Weights of a small transformer language model: 36.9M parameters.
MLP neurons of a small language model. Each row is named by its layer, matrix (gate and up: input weights) and neuron, and shows model dimensions 298-447. Each number is 500 + 50 x the weight over its row's rms, rounded and kept within 0 to 999. Numbers have three digits each. A neuron's up and down rows have the sign that makes its largest values positive.
A block is one neuron, or neurons of one layer that tend to fire together. After each block is what it responds to, as a language model described it from the Wikipedia text at the highest values.

L4.gate974:515430581544624589536508371452491550544571526570469526528479558443421525376471577406506437456567457441462499520502519556444415533521621514483485425465429551462515523538586431505507524468469562473448484449473418503451488510423527435505472458518468425456522408517493520495451592509554491596559561569449504537434508572494484469495452574513456615599513517514479529471461498515452477474445523521502529487556573527527464518445545571515536545542562530548509
L4.up974:535511452463534575457511467506434485516512451533590466520672532538552461510592514507512541395537544515535468514532479478506427524353460474474535422463538589548501501486424445522545420500536618542524541497509540470487573509518492440535487489476528493579486516568547564523526568579461532421547489513510427415458520517551502588511531471474514490496533469493432432390488557529416442604434469480469498435546606460587439542426448516547491530464442503484452
Description: Year numbers in dates

L4.gate69:546451494462581565468481552481351465496384412514557501487448467509583485430517574478455458439582519554449533477449529422422559508472527541540487424457504559567499548544574413482427487539558555441489447395499539555472406398573490558471470492520460467525563460559514510534507555403537421577523490570448549546545519524464518496387549469522543487488491400471468594497531437515365474535454469489463483459418530504492519594548536429558469394574573537508520
L4.up69:474529477492486549515495430458530373412485510425592491562496459556487469485462438448544489538418414503558452496464590518537369439557637534553519582502488409450481454514495434488591465503514488560439540535494527478470485503521499534519520551508484372525421485529447611461520444457470448495525521497519496569477547549493568487538482513415523589505607518451547494384508477579566516515544595564511474497597533527480625475508461546499545460418566548514510
Description: Capital R/D word starts

L10.gate134:521539589496495563527464553561444468486536506529558505418467518494491595563454454482499516452542422586523461504448525437407430543472438526454477556440577506405550396404438491461392460455451532368621547469579522532542445561589453504466512485577516506485550473549496497397433532593469489488533526494507464425536614553590431441457449574458497470455496496449609515433509512414478461506497534417544549531353446490436426486476491498580513421486506450500466
L10.up134:455448501535548511515512542439607523556490371544563473574476552503479402453460516457450516574483548476483491461494525396453417528462498515519585457493451478537530454587543435488451493431558517592517502460410461485564497609594542490497467517465480548496520465451510529552452571471459536465459515525471515463525468542548428467518538521479502527463516470646461547531428483471569616510478408512520485535413469491493497440440544636528588464492559475461530
L10.gate425:479513482527498625507579456460468541428584542514523446490545549478497530499571413582554507496565439509479455502527493462546457480417463497531487589466563502502457485495435490529536531479449519519522469489508534454597608547452474556499556411524517501494434491521461496474578555521561446523429500553521527396537530540521534517541555466482533454491450452516563646400524465500525534558433474489481571517450563412482525484400602613505474494463479550477505
L10.up425:473479532515458535486528485537434436495604545580512572477541405527565502490483567456547491422472539594483509468422463426475442602484610420561542488547553525532505515463501463463589448530503550436460528468507516469534592592525551461481453537490477474532533526573461491430514412441415423445425499451548516538448533530554494534478447431535538384449467512565510506538511531430504506494383525470471576588452477475526537446475544541564498437502465568495458
L10.gate684:531504556521559478522528563484467348516532479587478501563588491486445503446520501498505492524539425500553571365489520479452538506437603489610515498430422484449464543557569508524555419540499501551401391496430478503492496512522618487522487474489536461450579524508521408500428495602511519480565497530505472511489499524562432499376417504471468513479543481493536481487525445425430621456417505404542447566484547540466537471582555431552513445472471524529476
L10.up684:575512473360435575395533532504447472482410389394465555561418488515563490435524506428496488523488570531507621532546471523514541504575464619428499568533524494479506589545421471524491473619522522450478531466436500524453476421481524522479502463478551560394428471496415551521542565463519463432514455466433544528514385477528444570388492562582618518505601514463496571428555579567575543550491610493422420485512447555548463492519464458488581487440476533390547
L10.gate1164:540525504510546515451476488520521460569404429445462471463478510446519482496541460514523536455469467523471505448403495572472506578483466515524436424362416576500479508534467437439524514484612560471558571531560515524466469521495455515538615549517477472502517502505552494623554610530510472539491527506465488483506474512565512487461495439520531439466494499552432469599485546558475505558495469505454525562486478514520533409520505507485564516435484463592438
L10.up1164:524531451514543483443617551481502462491422450580399484506461513478483584493602568500473539451528465544443495592449451500512457555547454501483428565429539470451524433487507424475484489484524507532491509457511590578472438561461495522469592469443547549516430515456597486451484510449541498505394468451474507451509502569546451607406495472528622549509470465548510497445529541545465531463440466522415438512400435464549456441452504485530455423589472492543444
Description: Capital R word-starts

L9.gate45:485545501434619570439487501521426507492520504525442480545598468619486486517508527548429490535473523464514502456507536545486423499501543400493412455519540440548537489559546446509413509533618562519540551415462486442526507522532485557444527501505555488540504445497456496538520509495525528478578448593420400513539589509595470495471501510356571492472577520418474517465439469507538473474530487455450515483547488543530475504557448587462571529545466416553466
L9.up45:468439484550498550485432595539460502465522462531444435496460461534473521483548506516526420641572516455425500538436487536503486443454392476411578566432539533443533541499512545541466488447494486486493467515512499526481538536562477556578478540462474546382455518540473482447506453522472535545413394503500599630516537574435539540538442532521511420436470433590511494495503548574542425421477461530565406575556418517530534469448453500587479521486502538573507
L9.gate164:481408424438410556496414528500413412491537554481478545611417484436552572471475470504518525483544416446500514447405469465459428451441558496541493482418542476490515480564535464496467547441472544515442526394485555547512570560506551513467452518548499400457470515554441472485526435548419558525463569511383554556386468482484441531480567598465559511594511500536501527536501557517483491545507474511482495488523517522536522496620473555513491395490560472553512
L9.up164:462554451559590454558556497482585474536627569558521434573493441516512478448556452505427547453449547527567517437549454399541506469463491508540499498505484586534519569543507466515516490467456479513567512454501368547507559577594540454510430421421459480503533442534575565567439405514476576513619548490417510521534526483464571471447546552523450535421591507515518498509527515574515503538478568559515484638545531451517596461490554496454533467485558546566483
L9.gate205:390557468468592442559472497437517459608533455584496470517386521529536466500488402472501524369491506504427483482439479434483462583545511555499580466506530493495523540506490531549475501484564521473537447555475449439510445532556557519556506471462496551452514502523453549499514515399524493540479488501420575483482565507560539462492436584565524559560468514420489590391485549496529439416513533476538543471477508474504543519457499553502489437442503506524509
L9.up205:448587473526447398568482537470492491524540525476523394443393523594505514551472380495534462527568529494557491534381471417408515497561529453585543438519617470495457504425587420450504462436486513560463384410549490423541498471606483526553535526437557429496537540501558543567463471483412587478499440473566474599519517500497577519569480403532539523449470514467465550443534500523501591506510542474543533550400534505532558520471539455526482529519564481465525
L9.gate214:489582488521501611414513531382537508526409504543468478516456512470602480538524564498433494488612506520397627450433572438480482558487402475451437429494495499586542458493518488493410492567494550475474450476494505453547549557493543534429508515492468514432588459498586579534513460569514526521444494445386500467473521476592497476413528433577552488519503518535574478555529528511436542538521489582466519416491490444562457509434519424547515437494552462460494
L9.up214:457514444485458488434554547462561481453540458504397490488466465460495516524513425451496540510524580545462462493519554497606483503479439455470449447549482489554572507498494536471559560462564532462501453417516557421526487533504489475505469504456582517475470563539590452494526557629532490449461479490519411457596499585491607514450472539475514501503474559576493458607495435502470562503522584431505469518593503496559605439607500566536482466448499503449515
L9.gate286:574547552405464494519515427470494500478585523554585511515508572444509506506434586482427414531404509608429479444514514517603492410435549453511504456515521431455441516498439416527488502461550570561428487530515487475494470543510492544589456541403502548440561539518428513443467498421508412549480582487419353472620629532448548519452548511520419509497520510583527374520623551587495470450505564532556414459581503397545512534407562510467402399460606496571497
L9.up286:568514433398466517387528539459519519429436475537560516443471504508505430476539506516653422503422497491612639469494532385537527461439570409520427541524523416488496493583508529448507554596528493506462577467513496540517452473536599535496547560492470442477470571475447549447474360468471629538504518492451451473566472507500596438494504539524567455469556572484497523515507490542399566517462521619456562519462433430485426465507433552509515417557537433493458
L9.gate325:519522547446472532564469505521503386505456442537503473512511509527669487464442466454459502513534449534349493472510607473584507462522507431516448496545501398476484542566606461468474504496536468472500477453533474517496533522537530549451470411414431496485513540548519421495521508483472490471494488530468523421483597464426540575471477426481465508529547531468506500453396436539474523529482454577495497500481492456597513448402531534473503548529491585424610
L9.up325:461553551506508401402508480557454514560557457441572510547500410564453527464468526549411522550567510545468604515547514483497485557451450518469478466533554488570580573498483474488425558561488483576482450427533522512474438496549490498613486491416616490567509575533422487435508437487429568550512543497579526599507468491457631535501429550479500563442589446511546521525423493533455525444561568605526463511553505471470472538530416486561439447544487410488475
L9.gate402:558566540528513525448466512564482532495539497582509492462436396524532593453565500547405492547538468485443601471483521469543542511609443430488522491456539490428547567527536473381483486537509523496570530413463431558477618483454436556408496520536465516490444538499574448481477561562607516579512409537428560466505497489377546530522432424573431437546458495418440591546523534407531504468501531512538509469513527551466570404404565446485482445457496590510415
L9.up402:533475512439503458442527503504557412459509460534496542513502493547499603507546389402529606370453523479502565421484458495554544510540452523475440590425442564486517567531519508489424521394509463584597540514544428470490486542419481458477566421490486498527457482403490577426466377548546531471465453490550619521503465467472416499500527520526417566488505438437459489497510496562524490471551488377471448482450472446396492469509461523531466431514560556555501
L9.gate654:463626536555470449489527492408490517457551457589529529424387510511448560456447516443572427523443537566444472482460545436553435507538464487486518557435585526437475565542557448460421519523511484466510502496490583515473534511568561487616557443545444482476459500492503504507530450444439546452482500502465575617496484513485416476501451632481500518488457461407470564536541572507454517491528588495517496449584458383514485493521514580437623451491516541538408
L9.up654:509576505460487614519426458571453455549522465494511569595422469479523515516514476447594478407488460556492595544436466422515516477490428456505480454483499489462523477518419478549466518447395484487457456434495484562554437543574438592488498514477470469582504403599536489471484472422547588577556549433486463513511467561439431540472484497492511552488489482549503484447450537487579396432499601423486433518474509582465422558485452610498408559442503541520475
L9.gate864:623434443462520483573566533507470542502504467475468496486471497400447471519468534460510568512493417497515489542478424502470492448520617533536458569568523495495537544538509351470519626454504484473462521487478502566476448531447418486477534522468453447505500586525527504550463557452494551540475469473442493501553513590509528437468381497503505557497519470532553596528453537485506497493539540505408534532600516531627485583564543424464647530533442395488493
L9.up864:564483458507486575538458552509521410487414560488494424531437462462489518447516511456544529489578496461538559548452452571452431585552491550518595472423416551482606518532403456467423531392529490398603480459511489553479445503615546489431525534491512507395528458494530611517513539527473510513554541508379526508537533486532398485524435470482463466521536447444455566477499550559447548460551463469555524521523570504471466606451550434450534441549483466549531
L9.gate1002:511512520539417517618522411557480476508521578500548494474484568429474479448427492453345515449570527503447474414514503525500470512483513495518504456549560497318549428513481407440472471523503506513551469415588536535495485494518484487453551516449575461543430460540480480482423539515475457485486473402506420565473497538502546446470446473535481552505556430469567499432484591443514502466453575506450495440401477494452540441483449518501462480566496574492456
L9.up1002:559518466511594462447477493555542436458499573487500441546523470558440539573512456538539422581535504508548471503417519493522538485494516513524469371416555505569603605499570495546426457441497518579470594544598521497477461510520530527568441472513485430481516458489548471475527481474473546500470472560543461470472515509420529573575540488495512511533550521419563563455464500442479529490546475567467544430624516407490485426479354515382448444523543489405453
L9.gate1019:467517584508490476473501543570504431527502501485430453584520488461564411505445517504548504500543405552585448383439448397515506476393593596497499489494505518508422571504549421412516534381506551503522469476474375556526546600535521561508484476429429495470498450449523494535408467473422446491499478530421506496547500601511493461421562560501418482538637512463462477430550582555533598544402600524405510528563520446533582440582583450558533426423493562536493
L9.up1019:482620505468468555515576653559507504469522529501505532528509458487601510514482505581610538449497390558553452518392501425452463389550533464556566490465515572570574583460491457490420534451468523544605530456479493537553473494578546519464498499481508449596496444572555443581513533554461563471498402498518585550475458556524517535483497527533471558491469480484513493495550529482476555547437510536407445541467544515509528477493436492507598434502611544493452
L9.gate1039:491488509448552519466470483476488430529645465443434449427492435613451520540472498497463494583509583548500559476559469432377473525461546480572407524428500591549543548508454510542443458529519496437553475537464476438470544547569495459532558500525526430441589462489484435604452460568521459469554473500512461534600615417593435599515427487495420591510497495403447524494407526500452512499439497499503491405505542518473480592477506461426524452548490528521507
L9.up1039:489509527560490472542570484552430458522454492537526559539423481558494512545504441432453402499525557474428598459445446465453451430523377492538507417453456504478511454509463510525527468410483491448407538459625527469603508488494553542403421489531500580561471570528512511478447535441509541474596457523509509499432457554566501497433545484575524543585439549495437594580428439489557498429506491536461559531600439477609535433468501554617487522472457430445476
L9.gate1069:525527515498580422489479558434466494490544547538525468583473547517482486584438479405510455471498568398438510576512453463493534520539553533402457492413494517428513577485532545577476397484558516531508407479411466549494510407504507449460546436575570516526394522459514496439611573558580478512456399479458512404642509514506479477607494549518514517454520466381568540517531482477497540495512424458475591382466413438454545507479444455406572387466481512422558
L9.up1069:508514505508481493602472455546560492524490504468433450564452522449475453532591414572536517416466507562386485542535447504582549443505396509462590444563526518463513550480455545552564620521456489494457462517420527499524457512507432428599383518438561481527590521516575446447569505439514532591452477485558490471466474484494515541482536396537470524474509552410500543552543500523495438485416524481447504566484391454511566511505607538526449472531610438596381
L9.gate1098:519473499398520469501604510472611470484456439509451497398482596492565542509493561516486574443435423551529543519449508496578450586524526520503519481495468498511457549439551423535447520543516567500541559484503537622552462522546445502479542492487499469567486458534597423499489496489515454417519492540474491546667524481539567471468521522497425465527539562512437545503567524475559532558632574504548476494525479511459471441550548606601580437527620485471514
L9.up1098:452534510531469448564444457417432424548473451455468528472531578396494451437444474437591489516495515512477456486515461524536480516516519573510535480560530609551460566533501518499515400490521555456454456462523561441436493471556501514549494586523519599489580526546498555451407492487586458576534443489447554563505577465522598495414442553545500568521557552525536406459476490526538501450425430459512499471515490549504454542536511427569507549468548461555488
L9.gate1125:575503508404518527536461527541585512440502493404499545499422470507599460447495413517583523465578472520466438489538538519428512463543437416492515491442434481467482476529489489567476489468490538545528510439451480462471513497453589417376497503511481553442427477596575505509534591431445480519573509546522466450454552451489491570554556486435537481579502514490540519414464545487463476563498512504496423482410530529560553521508497449475474456372513543541424
L9.up1125:594579485475539526591431517458544599473491503506438392501438504480455506538394488507548589418567494499512589494495497537494529505438487500410531481528531446537515457490533479494476488469466522518567446438540411584478530515496587518500438497547502482462429631491471559500526413400475537557480512521502442510471533476582581412514583589558628518472574450568523536519483474446416499439544514466469582516463426469536527399481502495428571510519457547360424
L9.gate1164:510380424520493456495474517442515473577521506470453474513486583466488506617563489547519551475504500471491462538477428485401507523511502506492511543492499524575507508471506497547481431465581594457539510431505458538554473503476492468500491564447549494462484435564392464567477518540525565575541428388413555451546422524558372484500441547493521415437514503464565456537535514555520530469378538487525523581526501638489494565484504522510583492464466446523423
L9.up1164:464578497555535563461503490484484543576481479475374488473523423585461432470503565538569517565404560575490486452431505490444435440420601541627563546512605567584484473458488481563531495471438507484585603462445466432571502485544507502519621504523579514533545506525529524508539458578573540494540575515448400533552515518466528518402542480494562494528558594550465509484517473518459498554470473540444414445467540451586498500446471562511459370525521533564513
Description: Initial capital R

L9.gate22:477494534436586562474445388526446471514561543577522519505597438465527471582398501454472437515440525545535468474564468440466465476531531518538383564495507431505561515412449497532503533518515514489437537502461511535429557459501523514414515547461482407508512579496394575547470495531573495555539563522469370487489486461486524506582618432532458566541548419450487417513437404487545469548440523513501477510548553536524505622523477532387423585557451471477465
L9.up22:491428545524452583491553541423521499570476442497484535495497485469528584538482471474534476428536548478550542601501447427588569612505466404548541538416479477556411491463475413460522489459513487529403462484513590438520524517560463529587527538526487536517519463492399505491497496400518456466517456559508450494565461523522452531472478489523480563496503557466581351505519611590475472397553552573525470466401495491480470468496583497439492496471440523563577
L9.gate40:541524456437403572510549429406495500414509493591518543487547395490467445437461520467453413546525534483479542479527493530503494483466557555505455449410585433527522434521607474530562511443468490537500512503580462441561516494533518387479577395482507535495482525453480482569524496518582534501426518517524386465519590502553581468608494458537530599561646602570448554518490470489488495502573468604563523485555466418491528469497546491429491567497470468499450
L9.up40:462509484474486441534535505523519367527562489429501512517541531451521495536477503525448551380524464527552552473491515504389478476422510489499492558509534505487512550451539525588450380550534534492514468480458445441585544480561542541554550554599604525501522540521473521450484507500482511519501610470520410572507466508574486472449548372432404472426527561507571478554572489561495573470449531650495479456466570563411453472503561527560509469451550580504502
L9.gate108:515518581538534465443418496451464361467553438480528450545547510517475445456415563519471541584567432556512432500518585435480491455580603487562428463461387430490508461444485448579511486567486491567537499554439427488554472553453575548504541564484588485504504501440520512448483572472478475506477548481476425439476487515513513431590455531547543522553518484503515493416487479467469516546419485507449566483447477460522456524430506539388445465556517535517461
L9.up108:407456478454505543506446467505499509432441494486498524555500532462517549521509531386590500435450577453468466564443533456507485569463565503583537526492493508533482454519578562568547491514592494529463501426435482412449542534482495534577590464500421487534476489544578609502505489536572567563559436531515442482483547566456440460573472463491500492448531542442515426507534466470476546544572490563432519473454539402534579564479571518433546550500513462472522
L9.gate288:546442457454536457594527517520487535593536546594578486610566578487578610512481482514503550526462503517478500511528492439510488526472485523483453530567436443461588541396515492385567494471435545545491579482428529588544523577472474475484523585522477453484515519517583573488497575532585494474590431440443415468529542596527574498557501418519403480485577486472549510499572566621487556422456515529486455460538483518455583398449523528439490542515541514548431
L9.up288:511449471523527465494494455535485417450589498531421555470497473494490504468537543542491452540492514527426418612537427391428433512521505428465413450428491575552455537536477436567469473428534543590487530410529395437511508524463494441463488472478400483489476502575469547468507510443440555495517407412518571427496503502487577463492483524556567510555461539515549562461491531496556503547423446425480546522468612457546544525538452462519567513451501527441549
L9.gate413:453513555455503549420364479453442438537508563530440488522492613519482553517463627508579397585503493514475594475423546502476497555509513458517538455411502561443523504447494477409577456565435502546527465555423511463487559488509562536463499608530566500553529488543481545513538481432491507428554421546481524501503503537584445435497518454554537417470478505509564518464552489509481529487448504555495498436309514498479554497529575476441488487438498565535418
L9.up413:475453467472546541427444437540507481559486544511514522465601494522484494515468518555391467558538560535481482548602406497503530429508570532523540533480507435450534532486469512507572499576539472492531496434505471472494543448495383516478576528456410538509411538391578467588506561504518551443444489498536477464527611449518538528571543425521457490488446494544629484447428474519620464548505457511461619512564477465520574521473584523390455581451518482465498
L9.gate442:531563565513469548442496477459502534457470485523554518504523460590507572504413413541548441493547436527471504489553423474505471482429582458519439438566525413525515423571451447498517431540524518492371425379459510543558498567517488557530540525472587574422512512509454561468417498583474525540502382600458496493505500492536555355457519423530506501481534509499442493459500584531482579496427535528446460433446522528431558466404530539492458490460512541479464
L9.up442:580457493580482430453563388485512586550492550527527456401471483403517517402400418539422438477424437565533490621518425583635397491469554532570543521500524569436526444525556520522439520462561507453467461509476549561524539511503478447569511557426592446501471546473529470569561544465537586469520566451443443422522481434540562465584586469590493551478444519485490427568465406580461535502540526536439541443532479534473539402430485522518480596570500395470446
L9.gate519:438505526518507531443360460556454522496547583476495466510509488502580537477516478498515515571520391476573560508513415505464532586468501575570498528488433491588542507547491538456534497532505487467514460460514495551416507445645545437541560542462490530448443482468508534459489508473549491513450453534471377459471561501474481477539535457518443490541462442427540440503535391477420532594518571435458491520428501528622527503519476453534496579501445519582486
L9.up519:591455494502470509468474547564424545505479476482456562466517524448505471480535476418507621523483464480492550512501457425544514530461496524551488488473393515564531506528443476463481448465413507475443523546480459554558483435592545492450499440498490485414559514419515531499527579545573542493501458463525494510570515528553450509535461461471484465658476566400451461606542462544558534571430495526521456569459384556545514514447465483529443529521436448483565
L9.gate590:514561516482531481532552499475549409435512455451482498541477449591527515408429377492535469482491494521416464518505409544490523605470484509525496478440533446510509527459539517450488516577424483529545475533490482562607537488469470437606545488510461563430547532549504484501481519481581507601626529522428450544488591535410532473659527465530484510522602424473497461505466434530520505463501526602523516448491530351512460570437542454419477575455539538499542
L9.up590:501484451502508483519452405447470433492501536563590414507520547514522497460479475422476442454482502513584501410513531533503498528487620508485450488422492507539467495480567491443535473592429514457469499437516485503442535536462478499474448446516418444483503471491484477560482472461617494451502496573415408512451513464566453369458500574445492441517564513491460529518552507524507450593516485517504414573567552536447497498459501629386525513434461461504443
L9.gate680:424576543513485507505405519455439507522563438508455534524455513407513498554498548544463539433409494458342534526476489499498485581491504421521428569470542445454599482487542591453547428582530529540487512457485459502445513460504536437581465535484463523495398502515505418528556393464493541565566413526474410417467470523478524443521546519567420487506539472551468535431558531522556441499515448453450579619578459418457537402501539488427540517417406437557457
L9.up680:429453525391458498457455453507495475516488489570505488505430455531439431455482405505370467519460474515609416507556502528456556545550542470549473419536458436532450520401545513557581468574484512444475500465517430398479542504404532415488492516454525466464477584432556536557498408418527530550471531447525363446450522593504424473512484496464550557468532495428580527533496501504598534520542464489482486478499511471546519470517570460487439507493456540466487
L9.gate716:440460516546458434513545411423420404461597473598555476455482448471515508527530505522484386461547489575490459468365491544407385597448547489454449478466511421487539501436469520574439503506532587483551609443516536531494556472501455532471578484619534485538417455513563505553607578490579489537425483489545512481561402480551521497560557404552497421493581591427516515522467455599576565449407496498472546512401534425471544489423506435460574503531509517500503
L9.up716:469450475519479469584599464482534417413425517502530530414444487566471435509504461519487524420497520468479509559489411477498462528428498430461390482529553565469496405456462560491535563448537529506552530460499643461436531417521552435436502546520482491491383500498596499405476521478514423544410539459434559532413497513453532453559542570560491442501488501475449538508535503444494529538468521586478561517396537452396519520560507440444566484434496453500476
L9.gate805:541491603528441511520440457429500473485534497488554530486452489526423502485497438540540543491486465511530574445558546541508504500471600441485477453487519460434449526483511584501541418540556508466454491513536406554567514476480538477517441498430448535482425489447440579559484549502527543484441507573503474408522442495443462543551516478434481517386536481534536470520535570536511516521448529538497467518460556510394512549543477547424512472553453469513544
L9.up805:502460382444422576465535527508543536490515430581472503514573581560477515564524538446507431539449483568519527563465548489522449460566491485488422492450507543546464567482532451510549489404517519535460574519516442463434410524493497512440556445464494460543541464498503588487493449521533526523593447505522512490536426591427556560472418437525465514407418448489522518554503538451538578506547462417493437609457587502486527510489440498527538490593476434519443
L9.gate992:561546504443486447458543488522530498585559533443542461471389521516463561448498413416469460456510527578478503447444500456473494569545593485492452468432524478530530557484470520510520503596454500540423496445493480529548619613604552568536568487410563525443426485516540540488524505537515556491578499549504474483561522549483575410546437457436597516508536533361541553457474589506483573431495665542473489523411463503482558452494502481427586423471446551455493
L9.up992:548538536468536455390487506467545559468533430562556490508590441458522521461523480509450472529420545547468519531408496517433528471541472535532506535563555460512521549484485569500566431538494492641482498372541435512530578462505527395498578530359433414575475481550541463412521515494502548522573548444523463497484540511447504459549533513489482481574480437498502570539521464652570500510514523533479443494392544488496594542536431446482610507579464558515540
L9.gate1051:513551485509506522514383516447530480469487519407549552494500581488471492582438511507517539518489452466404556439506591512504486442472490559548539435382459483541541496520410552509533386504468543550474437493533393546421494539524552450491498520545471610443534441518557512480445525512492441491472473462493430494548524494445456402462509455590439544546570511494513499437495626473515558440501464578529475521466572593543531490442493480462469517494489475578573
L9.up1051:454479491461383519574527531455498559527512557577391496489542520438535468366525503546533441531534552568452508552564385462469540538491484526566562533491481442503530555524479513485565552518511468516447503495356498589404490523493453541505476493522482525552537508515501405517521464427485545455504564489515443616432552499603478444520508538583578519419434538480547501490442587468546492534469484494483599553481506503528537550501501540423502540421426481479486
L9.gate1142:494405451484549477541435414463497487552475603498520496440554562548438479565480454373437560489595428580495500424465551454482445531524526436509543408433462521542498551553518496558573378600553550464520491518473466492494539562574505464423506489467458559479449433429454518538524490547452456504638595527462421473510574532546556515516462533617498545593529512527441556529524519517475444556506531509515559504465565370591534456468511543516573476493514472516526
L9.up1142:509496443551543441413488481469532525418432522509521394528587546471503473507477491475517432399537526545509534541512449471548422486561497427406401564499531529544508468485528529516541436598445506511526428518544459467533519432501490454437594528539545499491470475520572554474534437519447450502498533556449524426472490512494478498487596471535423490534467436515344446523592428490487503390516459485520527468576560445489577448377544509473468503514482529407540
L9.gate1200:456521436490531522441501502475499494547492481569544413522411567578506539575524467598477514448480562581481538458516549435482436530428475511441464412477483511505498418355515452544512496563542483538525502425471523484539554500513553524522563530422491456579570556479516575402534550557463462551533514549457511418403525523474628502544541513581575409481516531497475570462420503539509520538605410402522571548459560488477538430438537500439475544492505509515566
L9.up1200:474490516487544567507478490467484567570545528536560490475429508573377533509502433496376571507435497557463514453574606480431537452565542499465488419525589524513520567542463409579587531482470517471469468507441466451406444535463519584521430437489471478519441471540474528564507408465506531570516478536559593448411648461489532507512479428550540543478519545495496493440493541515516522552521472510477504426455451536469530444513515527414517407419427536460546
L9.gate1213:426642525439488572507410419541517489651606539560576548574547506579506466512470374401484503501446554512496565503545411495504565547450518422539420451502398472500596524494433463493584470468419471528505507464442484458467535573527548502431573452500443618459472451538517476412505566513539564495484489530495409526539505546532460544487386450485463477573540510529513525545422576527584450434426492603437439459484505546559495476572582541496503450522478530469397
L9.up1213:517509573477519472528575494448516556434493564423460440500557494467501522490495504530497496449603564460445503518541578476430478484425501483480482493470520517573604476472430462490464628519489460487515519495520471452416547454451538451507451432492541566595471569514427495463498560459541467461484605480461526420465595421534539568492460480462492476576540529479579431467476505634462537541511638542524484504486456492549514476504531445512525604493615491535492
Description: Year in dates

L10.gate292:454551514483516393516434513452490461470467508497469534412495546523455509612488515502515498460458457463463503520527496483521476526526575495561511497469494555546463464519542573599420499504531531464492548550578413506481592347477564463616524572498442384555473456480434521487515463501523467483465445498475511488465558547403467539425514521500498513447503488429584519537591566585492606559473583530489657479529563484450585431508444541464521496483519573439460
L10.up292:502562511516470469382463494448463524443433497509473574441620558534407547564570384424426447512429554494409384514519515479586398495461562503443386530520438515512537522535464615492510498509558509506390549479451458435559565521554597444513505499445449576492490531552519518561462574543547557501465418395532516451564473466494551488471471342484498518497505494502516484595532561480460589486441390518463395571420458445515376479513569475497553524520564460527389
L10.gate355:538498554501578461518523533481529538403543479397522516494521529447456464481509509489537476480518500565525492462510556590503482545566495519506466477413456491511564546509493474468539539502467521552489549463418480411524626527536473419491558541474466519467484487500506418469513448447621580549552501536475492455498555549512407526488422434465494470405485505504438596482455498525561433523507460546521494466548530554419501534517422429426490534446526561526485
L10.up355:471378476480529536449501446501512520498440495530556405456526520559446575525601475464489519497453488577531506477535484502500471503546627461515487458438503464481563448581528511462497463566479548574447521458510500532443521493512505485501456439527411383616450434507504448545448368516542527528539503546636533484472492508565512433446483430524457532523559436499437461534502436462476417468487435464501523508526515444542542548535462548613610611550515483557517
L10.gate1074:405468484499485532529538470458538475574487431474538465508493473565578545522521528561525524562487535529513487454463561528523504509518535546586538505456486430520507444442485470461480518585621558513490482502474382549574562426464579453515591567423445471427516456572496473482607392391550515515486613421517499615535458506515544456560486421486566406619560573511513549465531509548574513468548561479510604619454584495663578530513425447511531498543477454500402
L10.up1074:535542370579510469472584453526454505517493517535515510455488548535501590513554427472494620482549461586502465445539524453541475526375593528567495352492548611595558510451452483564516617470345535608470483484489535492520449593484449507554600518464525476490473540550557478584485527467468510577570514476498460459399514550425570508519568529543440496553436518561439491520517568476430547550563522499454500473516442482486492369433512614407565520487546496570506
L10.gate1088:481556485411519527585506475472440531534572474426516466468480553524483496570521503487580549467583542552429455493484514476469407413522449483485475470506455506527479518468515480421428521570555540459580489462537549467561574481510441487569635481542505464506439391389511468490429576518435499456487496527457482468506546472543492591574526534498495401607474579340444533494457454462407497604518587520589544537541463496532525497498590405505444578481400481507465
L10.up1088:557540521449577554571494479470354494574447508494478584522425410509444457470397464514560528458471483545498569564432448439544509445508548470540427496458499551476466444472490490400442481496492513524431555606500498453414453476412489489532473514457443471519551554394490470474495517476501518524470547496544579500486526483566595548407566493492504584405520468495576498528573507449549471493472505619527471557502454557548543537457454454480472367621504515464530
Description: Year tokens in dates